MLP neurons of a small language model. Each row is named by its layer, matrix (gate and up: input weights) and neuron, and shows model dimensions 304-431. Each number is 500 + 50 x the weight over its row's rms, rounded and kept within 0 to 999. Numbers have three digits each. A neuron's up and down rows have the sign that makes its largest values positive.
A block is one neuron, or neurons of one layer that tend to fire together. After each block is what it responds to, as a language model described it from the Wikipedia text at the highest values.

L7.gate79:533583612475448432465522457551498461474582419496444514526609466544534467473556462526454457510463431499522550445427460515547611552513471479465565487502465416529472572595348556391535511440485408507508463519569481508560524609472521469448486510494483478589500430439495452542563402540510523502566455420463500496524515360469467403585475431547504471473514440525448502475488556393484511501466
L7.up79:472486502532560495422586556524465503565487543505516477564495573577474378552430516536468395531556488574492527519446561528420525436404481425367537601523536480542454538506458436564542443523510428479565478508431515457576397465390470410542434524596482557468542570516531533585476441562536502435498574504467471556517432458453536446563420493468557450451530560453499446507493544480512566463540
L7.gate256:460518555495487513428539374501492570505538490429596542447488554487544519377519532468379584524527435475498538428472537465579543507498553405565509541612472504510467415426527507514497518553519429554401482438498533484520529501542509508557520594499480404486574528540480472484488455495547478577513470396481477437495519462440494488546413472479538456400471507498456467497438505425450515547499
L7.up256:555560528503475507543519457550558443514557457485555560581554597486500432465580558443425514516505592513471564474486516512546500512550598418488574496455528359494490512536354504542496518509480537528585505522523572446530490507478506463509468430420514516500547479467465475535452479505466463470530440513463602510522524510477561575488518501458466497436559516480450496475503448433502491493485
L7.gate574:526413515458553524497526592453492572478571537396539536504523473546488546555480499533510611518511556611516512449536460595555570438453530546516531525415511530478458534505557584500491435475430493605454565441447535451501420502520449530463429578427481530480494623496536588526481478492519521513515564591502623423505577502478576479483520574438459482416540624524487454481480522547459495524446
L7.up574:508447522516489528601441489561515489497502579465581496389497501477498497513466530537438499504507394448540484463441460472524480396463432536484477469479467512478521562441458473424489525481564474379488440426484556405538530411526392577497511453589513598573643536498437466451594534465485440555539425537537495465516497481504496476514404456497419509482577519482489513518463533453557538485495
L7.gate605:545478470483502505546481614543634464484445548408584468524509525496467495500493487617395544493530457500469480537542505591512380476505562518555538435521482494510532478489469510486454560448460472462562573420515388521421628504530497571493452450512547578482462510536506427470458543566517564468508470553480556569573501593528521471528495490517489443499465517476522470554382475542484500501467
L7.up605:498577477454541443549460516453607521592449541469531516553534520479519477497508561437560531476461541380505608575517453591463509486452511527509469466574445507558483509454535480537463537515514462529445550452584500600510528424454474555571390475614540491501520490512414490544511470504554484410531437379471396522464442458417501546503557570489464502477480444570460463453517454444553571428494
Description: Mid-compound hyphens

L6.gate702:482520582449533438454501463516468540522516532358486469536551575541557458495465403502527538555568419458502501438490480457412529591490524522531420449451577467420555561538485514466513472573458441523480521440490499537559360522425535506516573526539517536447532415497501539467575496453478519475523527479538525540518460503653511465549528587548433432471524601588462575496537452474462565525608
L6.up702:581452477530506496586467483494547578527514483488484400525459497525582509467550539552576535442550482488545556462481533416464540531414528518519452444552408484495427539450533568547551504494361412468461567505502529410425446486521466445506499435519522488454464504536533399418564505526448522554449453461451467470488555558414506522523590434548567476375452435368544492442496617404489530465537
Description: Second piece after capital

L7.gate13:442516457447466466509547498526509564492519497397545495473423505545433608482501552469493550531564463486496599470582533559444605630465477552516477534459497566473485506556565475475495367397484565450485456472529509504578487476460423499510519508552507556512582533598542555528436445508484437580467468528482430523501476491446549487396471514418468514459449481564485514569588570603540544495568
L7.up13:510552512490554467521483506481489491542471437497477465497543473517512533553536434509542585524461553561475594432584469516519523551546547532479482488473549528510484497542536473431504426457498488530464516642563595556471495405580465446475508563525532517451465525468525527548535429537545521561500533497469429509445512448510504449484433508510534564423414483389464581509485558521540543531493
L7.gate324:547558500527456547513470448516484532544532472554473468535516554416603469494635493474398575434471440462517420480501506554592570500420514485503541453432503561533536576415427596518458507503440583423505463514507500426538552492464485511485542445393452473538524518484571487507509348549448461479442445543559461512493519621501523466574433501487582519450480499494475589559556577457419501471492
L7.up324:543518573464526501497553519457452580466435423512518460480474594492470454412540443377453601533470468491471533503578455582498606492440455459456502615449488478562468526455504602431529534410513478540463480485564516446494509415471454528472531509354503554421516502523559455526507496562523500357507574540509440523471445521577503563513505463520535523522443484528554484368529538535474462471413
L7.gate611:546433479539475458544540451436365446497507399479547514491501441475555461480570520587471479496448499542410557563489511450476580481505470455464556482491481518550403453536489607475424434520482573382467469419546615472428582491421461504538530569491549615498602523518615475612497489452473478568523613516434523461502538488546572416462447496474580463495435500527504579557463519548454577502416
L7.up611:505447550588517522532463448566504489517511395559543554464405461425460472522505515464516522391547498445516505498470504469476588446518539442468483444515500472560484538416478459545539456560486554531512509444564585509392514521431547550423428484503399529503493456546486522513491504523523441520481506499472520476444583580489548436587520525553521471411501519508538556458508563534561563516578
L7.gate1013:411461553501487447499484552488393474580538467475446578463470531462554495460564541433501458547521433461535446451418424477454537449475447473495460466523567502463458557496545525513421479524523530487537454482488550454513521491476522531478506508537591520507436478446433473556346426487417419549540478488503331557542474437518585542489520501476602442498464556571567547555527518417474530533400
L7.up1013:478445511487406542546482555465463466539481451513524515362534501580515459489558464509481492517557436517583478499466467580481566457501457519468524497497448475567449566430441435559433493477484550393389415520495501475490542473464555592477441432508469420457452502466508511655533438497517448503472559620508468475494572493512553541441416412425429545485382533431553503530557524419483495472500
Description: Election and contest outcomes

L4.gate533:448470510506510523476576537545478454371566513546626420481522518525499421475435534497534517449461496490539531473460614480486436439519521440535583439435429572519527447488450534446431450516430556419444494608595382489483547463507530506514500572505508495449444538493495508486497524470491423549575461456456526447515515399497505517456529567443455415563461441459459490482552490439597487409601
L4.up533:504601570517543518566492476487534545532477448477459450465619550564542562513414467522484434475522470504469533525494522550505515445497630452571539611469511533556482461546437626496484527493499602417523480461528539623551569466525499518490457487559595457438491512531515512569440610532556471400408413488494419504508456561477541475511454531504498440519474516536482553484522496441393502462478
L4.gate649:469498632562459524478496444483531498485486523525571483506494594469485453500499502420489470476507544539450493482423556490560543552501579476564434423581535511456519435437535417462482507414495520518603492517586474497553471470384577461545454470471462552523466494533451530443477448533403552382539522578464530453441406501521582501611439444503505496591533414525448488549454495438596653465461
L4.up649:463480545475461485501610502520499502550523523545424499543493525476531491510560514497506429511446523539407481498553507473516498573539547381550593498565335543496531411506492482443540550464570437548560456459531475578524530509446423398441446459508503556449509496552577404473518528506531398575456452366525468504477450493494520559488517474372433415538488440449560483487550520551501513470522
L4.gate706:510519483546393402460535478542464515477442444527463479455518500453536488544500477411470545497506589515426462444517527510559467542509456454559388476381561566557437466585465525504467480531455504545628590450539535493446550419477523474455596475476500488512507560556383501452551419505437499525456575490565424433476530499521496445486528450578515471427513537575522575517530552455542444447562
L4.up706:528553522552474467486445451486509471525438517506483424466562555514535448481459502526533522558536586482528472389437509527539535483532522561518547495478549446589573431503533522560486490568481500513523462529604408515467419405484538458383566493408633498451490482511567473533407612564493528549557492523461581567550517486506555502531450495480491532407570409569508479467525513499570586535595
L4.gate847:501513459514507505614446390486439393499530372448449470419545478490460489564470500541427488432490512618526463491431560534452431520519469456597470525512522434528464462514523547419469522518489491445541544530453539507512394551470477547580493448501533384497474523555487516464456506511548512536457462552592603510628460551563471466525420436504518494566605585544507538474520595419530556564482
L4.up847:471564535516481484572489441433521458526542488514463529557470485489482556521421467441539527506573529494481517499384525414528456591558525494601469504407512376486411553461535426457487542513489460502557446445520456481443462456453478506491588455507540471500406499538539580574490576465493471516462545506509525496505465540488529578467523459572482409490517580500478452476520438433543519502563
Description: Head noun after determiner

L7.gate185:515340489447454431484587463456479530588567506515442504521464557543518462469479453587419516433486388492458503511501472462525448499565485500510453419544508595447445489533461499495475485411450493519469609525472542439462490501492548538453475521429491491449562549607591509462559442472470459546460571541494403473442506528538490456494570516489478425484484493445494546504520374598538440509493
L7.up185:571440517454517446454554430571427515482608466575533473489406522559487454577492496574563453419491416562557443560509600463471513493589552478516460476490481469576532536486415506612552461445467533562513491500453553476482559524555537461504543478440600591559516548501551480540521477441523436433461453477547495505445453532561504486451355548485489473506513497570531468478414551503474496527480
L7.gate354:401456413507418535364407484446567515516493449481525595526490574534488523525475512508450588469527457506499620460502543487537489475503431485421551488486545464563391570503497450498542418563504515430533608482507497412563484400481606444524485404511549527429549544557578570502515451506519679580516509545487498480451446486501468535518506423543481531450499491486455558440426509520529526430570
L7.up354:519467524486536508444412475460519571576486626463525425487540560507486557516503486652507400518599447525453616436498530452456453409442491473575481407498584452464420520462341554476497537451557541466573499505441519439475512410599566419493492485466447403496505533557545517533508452445500580486467572493413534533537473554570442555555492515478471592536492459521407505470490477501435426495501
L7.gate470:528579530534531399403567534470488585496510602551525567450469451506507459562490545504466435419471467514524494518591434473560496469564521429536622545479540570489439431489506555523490527488475508439524544457600559575417486549480506541451462512572494514577444487481528526434493476472521468431445549423495557535485457435513439490446418460535478520624501463467507526404503509491564482519521
L7.up470:440490513410477452496491495470446518479580394589515396482450555491487442519497476489504384433489474465565548530456470577453553566538409531589509443495432587536569465493487549541506531407406526505506453444618513451452485527474488444505492468563464474466512554530469523570626508493495519604543572527505516514425470388444537575581518548534565473437509516416516509519513537508409400423492
L7.gate664:444475623545516455461527479550542557547457455432391616485483536545489465421477496522467505452498474495484555453451470532603414382407536524456522544560570518513457496519533566462459493487460436533467558427506517461492478506505523527357511558556524560597454529472476473474452542432430502582466581518554426445460470569520493489441493470552403550539485500455500514587434484475541479542621
L7.up664:415550468535551503393498593533439594505486404524532545438481507531480445513386510464527443488428488462437522526481412553466474403529524477597527495408492498448543436501503466524577512533479466450437458453513486467504555567488537577509489550503454524534522451492556483467521484528579418524421492568528487488486444517484534489421458468437519494515582466482433537473542534477510595617428
Description: Mid-word name fragments

L4.gate450:440504524491511434545480511533577526612602532369441550563478542534505568508525486524465539533537498520488539425546540561544513519566546448484568506523437502445500431552567456450436500544514440550571594507562538490514556556533553496505477513440528487438595477543579548553545460391460562477459560423547554496412469450525377522563425461524467543537527501417428473541551368475487525527403
L4.up450:492468462504365449496530465492459543581517512489471351454541526517429522520566493501436564543514521538435519517571527557596544528527556442500533491515447439417562476562610503455481442553519528520485550573565454507500588491470460498543480426495432484525537489530508505460474454477512575423572561474537525487376490478515455499537506545499536550598489496519456444564500431484535536460488
L4.gate485:515444516438490499541529515406508502487484443454542495523396409395544499541506562497441525520584439524621598465469438496511436532470548496458467542530579451445487522543517512591530534527499472484539455472502443504463516515583510531453431468471595508408544357535549561447561533465468488545455572425581501449497509430511462500531487433602488537567510463520516475491552411551565422522467
L4.up485:457467578515477416457468566448477502510480534482592394519546410531428471495459458462484476496561467588465486414500466600567601570460508505412498492453648485527460486447514444515536409487465512579575552570475548435535375483507503524518544509487485544445497628498450478425596535550453530589419561426576592544562462474568434412597502508493453477508505436433539491544487558504519381466622
L4.gate781:561546529519539509414469487436455512470527533525434457459457452505533546499479534468458463489485494545498506538483485454577424587577530522551540504538497530502489561549449479494535478596460513477555562429480426440496501565555533528558542412504563484509532624496544438447455462523533547525524554518524495539410503536584445494521457406483498486554597452561347493382507522530482521460473
L4.up781:482517452501447487491540493506500484416557489469458486482472441394599533541457601451475379488513517536495564481422523503517531493515472485548462516493483464483520433480437520503596505503516509562602427428493566527538547518478559555508547451454461436579437545500446569524510551484600506502430470539423509473518433509543439532479532442532489560572548504560400527402530575472450495436517
L4.gate840:540578519475479575514522404465586552448501506398504439460386526530560479502548432439550584552580397526596525409522521450540570528562542446398474566533571470478576504555473444509468514467550454490414488518504477535527417513477479498516545579515501455470460499442492490533602492519523438601527503467403532453460482539466493520462528527506463497530477430537529447440505407484501443458478
L4.up840:433595533452482434499486438458508595549581502500584506407517480515540504501576451453448440470505436557474539462443416457508503536472446396466438496457504438413550525540475499443484479434487518562464487569505382537549512503545522522583486587525442488463451493471455521601538367508556490624535486476485433457454480515484521526525407496568560503492515508463510492453504376588454467545482
Description: Word continuations and complements

L4.gate128:543534498465518500520411508537382480455600441405526466497513542484486586504542491469516475442456544517530577520527476525544578363495515625586505457572495482525493535479494512582571550577433470499521603481439499460541530471473496428531461466529602507397430545508490379483545505425523538535483456498485464562490451495481470574487488410489428605470461477425563596455516486547567526519554
L4.up128:502488486494473483575503480567510510552502442533507504439584585499575502474394540558514546388509493509437556564611556473489474573467519534480522517492349493458507544539503470497549546546498517555488486578501533470583542558594447479464506526476558464437561523514576470432443536427522513575524379422451502468498547513514499524448511569499490496555553588464612510500463485490542510473415
L4.gate660:582565532484489438555538582471556550509493494511453482437534556399510559484435551473488490432502436547424478512501450429569479537473476502443512479454472547518494525475540420382498450508509469523472535582580514507469501448496484498487507518485493524461481524445508489445435448604433550444518501459545513522469444507441555457522550533503535545512456505411523499544546519508569515485439
L4.up660:501519501430470561385475546471486573464518492488473468529485528488482517552399478476506608503552531519421407579410526490544451494475406548459526535396539452532516430411522430500489447477446452481477484605546558482531542471531514571462472534480497518423581553511534628445422503424498436572464496491406530514438603446517495440463547441422529547478434499447431580442525485540469406474448
L4.gate695:552545494469464437497520488476519463515505516502478495538519474579581520555492529595489499541493448465506468426502513479438504525549459547482517420451539567417555520512564493473534546513413419499494609485531546453510496501529569528501453531446463529460474500463489521344485500570552458601386516520519434559487493454489471555330493556492537542485467542571516547460525355484546463460466
L4.up695:568526542479495547491519383468469430505573547426492531554574543460477555471448599514520521442511478468451463478502440484518524561489506499534490584424582578434494573476537435431466546512506501489533492466614545504547487535386544452366434586501457469501504514556591490469538469471475507502613481414426397468569510470483516483447533507488430556482544485518481516518495495555487420538484
L4.gate782:527508576472500473502555572468446470494457356416387488612526580479512531515466553493558476523521500515551496525430587532613641489499524562585590502484474574519391510438454520488482539466482453414470556517504568445438481495449554450526487536588553483557533538518511643566496491394474548556488518403522475469485568477440460505603476443481469492447512492540477474514536446514499529490524
L4.up782:508454492505543416447440518509439516519583559450507542477569514528588557498387464486486481504493532535492525494503520440484546528415544506501435456511460466589527436448488504505527546504407511575476489475528540502538479573473563464548469510434523534484543547472468450455453506430561407423528537558482517543414521510575475523444366453494477595504434463556531495508461489516533538540520
Description: Word continuation after capital

L7.gate457:484548458422498396555553451470525464475482532394563559515498491467538477480475593475519546517549479534453528478395487563487532553506549554510469481518488503420564443562478459456372398567541503419486490564429552455515547457597387476446522490470432472466415484389471465482493465569467495574586467404535443455449510497408465474634579574498529481432469412539540518568548487498528440502493
L7.up457:476497426513573379570463444497532511398482517485494462432527491532441497485492460508524482415430534494478514427425433578508533487495467503485476576421530499480566459521396497494539408523572478491496595505548567436602503523471461500470585389506527577453433550478446470492490531487511505430452563521461531544424487474555528466533499496479502475434479369550487448495568601530466434563507
L7.gate647:357557528561491550535485524425479453437430401506569514469543452556590504477492539546376549505439474465578489417537448484451507488563479483596488367480434538607498558530526583452449405455560463482475476503554453524551436528518537584457501523474542461545432433397510522463471539547575479551531563442545487512472443470460500534547493486424457485592465440619522521620553536419433488479525
L7.up647:545581582493504532532493526425410455481429477431538478525530583474494536450514526560528565438513447509584459485419516476426530540527484574499538501473436635551465417527612515476468493535516580430448503479532512542515467433431435509522403415413523532521530584424445603497610534466511404357569467457491469419568530435522544451429491596455444526530541460522583511618542568460477487516466
L7.gate982:481545568513416450514498496524514536476510478439561485455557582461522466561602464547540508485459504411517496540424509467542459494516441459411486441486515566468455476508510515566368492516486542587527508399547526522518515449506501401485525492406540495598505497473457512534560480628457452471493476548429497503432476542383572418575450400492486435555497405469495546530492412460536522495563
L7.up982:553485451554464472553448595558474546488503423502516520495524534474566588473514546477424440500464404540550583490556559537445555445539482556515535392503478526443421505566443523516513548444533518496539516447426497515467591485486540448439500507472539482493474468400440481515476449469455528430502446492559435431437493461456545555423499520416542384505460488473522473419558579454475495468436
L7.gate1016:471543575520541558536517507454432443457483503463420474507570528489525405500577488431514572529515557412500504463377450562425483536534453495509526389552482533473529482479483425452537536522556548539442481521444469533562438490451517475514513498492474494487445437476459591542508430491510480517461493425595520503487461557477502474451598511494537514554507477580493502529478541457618565505604
L7.up1016:449568571461505561495451511568473491524474425588473550574615485362558485505475572507502493485515553533499550471481445504571464485481616489532507476535483471584498527585554463462449508465481618442493421545491463500496396557429541576399486503521518474464485456442555505443543484510607470473461504559468469536513515465483476461437515450486477482482467474558534541512449580528430492544511
Description: Nominalized action nouns

L6.gate925:434558422508533583468486478461582520524463457555523567551462440503571615539629505524440546496476459442460508585468426487454421556487511459420499445522529608443479586433474510513458523558501510535517542486529445528554518490413540439507463566538486515583457375538510518390455576509482539497535465436489546470505463442480469452472504511546466427530467486497516553519502535504529570517439
L6.up925:436544534497519467453496500505494466518618528586439385471511469587500449458508411548615501571436359551503520503459445453404528557534464470542585477484515434532539490482548515470580495467411539510531486485424437530561410499486563558589474456441458439554559676514574545432370510432507493491610510423503433463539485498481503446405558550540660516519503528482523504494466415414459610429483
Description: Preposition "in" in set phrases

L4.gate65:582497399485509443418514459534496500559461477478459429510427545501529457563411435500497486573566478511475508554563515556505430518520477359472416456450466463563452517440533528451460446586467444449525463529451554485591481526482521514444457493573543546476478541502599478462507589527473517444473521537455457473490525520447452530456552494514572556406454442412446646478425507493504502505586
L4.up65:553450509474503539523527437454475513537474467448410495489628351414455514393472530502524468478549558594529516536513431614557523519445518450509564613479448523491524371501516444517487545390466428443494474500547541505607411529537534416439388653462515530450476548464476480493536514461432549449456598573425531471530525394486522446489535501490462523608400344598429426500473455586500565594487
L4.gate129:477517615441555584526483443409512488527523435528520466507438551523626442573525534476439510481488397482501530538475569527465449530589547503496499536638485557507514494520427498489543527580475466492467499459506482457507427510455465520411555557497538481515491512474599464468473426513563493479522450479502474490538455513455491442463469609494574419572490647542446459512384552516492508562484
L4.up129:537482578529476502573526476509470443550450460607593457495523458510522537525576492502538518560427580460506493491509652379505514486588439455511478541578455531488524456516510425512451521534481640502479461543499518523481537536538578496480497552570531466527530498425499567504544500448531474549510525510532554492478473450483477402507448547419433508526605519449502462458483556635460607560431
L4.gate288:537613478508516389493568390534561491459493619485557477416556499599454515550429485519475505541516521554481538467499502558461445502500535437548478472591520455511498503498497512516489482538502523489549494489458533450450526506477401584554547638566524544484514553478490530545512543453450487581530509350567481444427531529469580535496563487400430375377560533493439417486488484519460534494495
L4.up288:504422501533508502413521528499573492483438470555493469520541560522556568508506380485468530556512475529600481525493458623486532497577547421547487502559520552544576476527546484490595535570542446592547495507489450493547443504476400466404527564544463497532494577494521487436489426509471518465527455415516532481419506442490544466484535432416486483472495528595562466509520514557423498467479
L4.gate1019:528521596591522547464501447520523503478496515496424437541547429458423527460425423571490482508514513478473443537464490444435502559495508514566538483468517516498455513514500482370554576552511448458466435504501493479589483585524423567522449498576456500502521492565584492536464460479464512557572548442467459521541518610470472501478552460570459567512489528499445537575521584466373429391470
L4.up1019:555515563461506432495459496478472459567464510539478463483500485435518523539552462533664498569540514449538465500420544551535548540483564537500541463487578516584491528433512518458508488543538526492489486497517470495492478477513541595408500554514489607562530463535495510564438387427486499497459480484429472470516530517597433495496472527517557559501513393462441454471496491582453502459504
Description: Clause-opening "in"

L6.gate276:529487495430551524531495472524489562486534466508517546462480568466539493512529540550462491438451528491470565547582525509491560397472521470514401465465476552522461594551547518547430472499550527473558506408466509522551467506552493483451525521428536522475451509482565549472422505563594578543461532524383460472438526607458481480437592385458537458602454414537601572524543461485462519548475
L6.up276:489445527552519488465499435487530515552504468463570534468542547440456468537596498509445470459443482517536517554560531563461526468472648514523393446453504569457435557488524582474483554504502611539519488456538546472553459459560484505462631551460564505593507496519404406549434536565598417481494567525419476416470463479490490484499547444547560450503405490534507537493527559525543480523606
Description: Head noun before of-phrase

L6.gate42:511517584420551479452459567497474538479513442557458455508515584459531467487532477526524577379488558585397503451427491491482542466494535539491430517519449544470524618409567497529452471455544536480546490406499578457547440493560495494514546486456528484532526463462525457572498433424413441512522576572513387422562511504485538488473479544444543449447443570516477530443557452578519500487523
L6.up42:568479472427465567479505509559469476518484423499552498548525443523468484426466525436541532498457451521539541487512514537569554452522461568502455490375598418515501506558519541450443502538431531463458599561469591477479630531526417512576562487500491517504521554591557484506465559513500430501482564487583477464473439653481495476519557505449469496475535398474537438531470522465530461470479
Description: Elections and office-holding

L6.gate101:578470467563584519472507536552459507520540604470471443520467556508479516497524480557546510478509523587600489471591465438566473453443498497396474498454616556525406591515410549498515500466560501525495601388489440514504567522571391438515644551583472413492469427455484539500533474562566454590487552463504546475405395523429474500535378593458588556491522488427476440560557711557499469452501
L6.up101:529520499517443428450554439501527600488441485521412493519513425526451513473537502521588567540442487535445463487424506492498541537501533489464439428432480598503494534494470460456509401470521463549427489417458470513558431520495513465562528568459525411593507539529558507558562498514473471500487518438532478439562430458432441476650577559461434484493519545501443462549474571549405508515605
Description: Mid-word subword fragments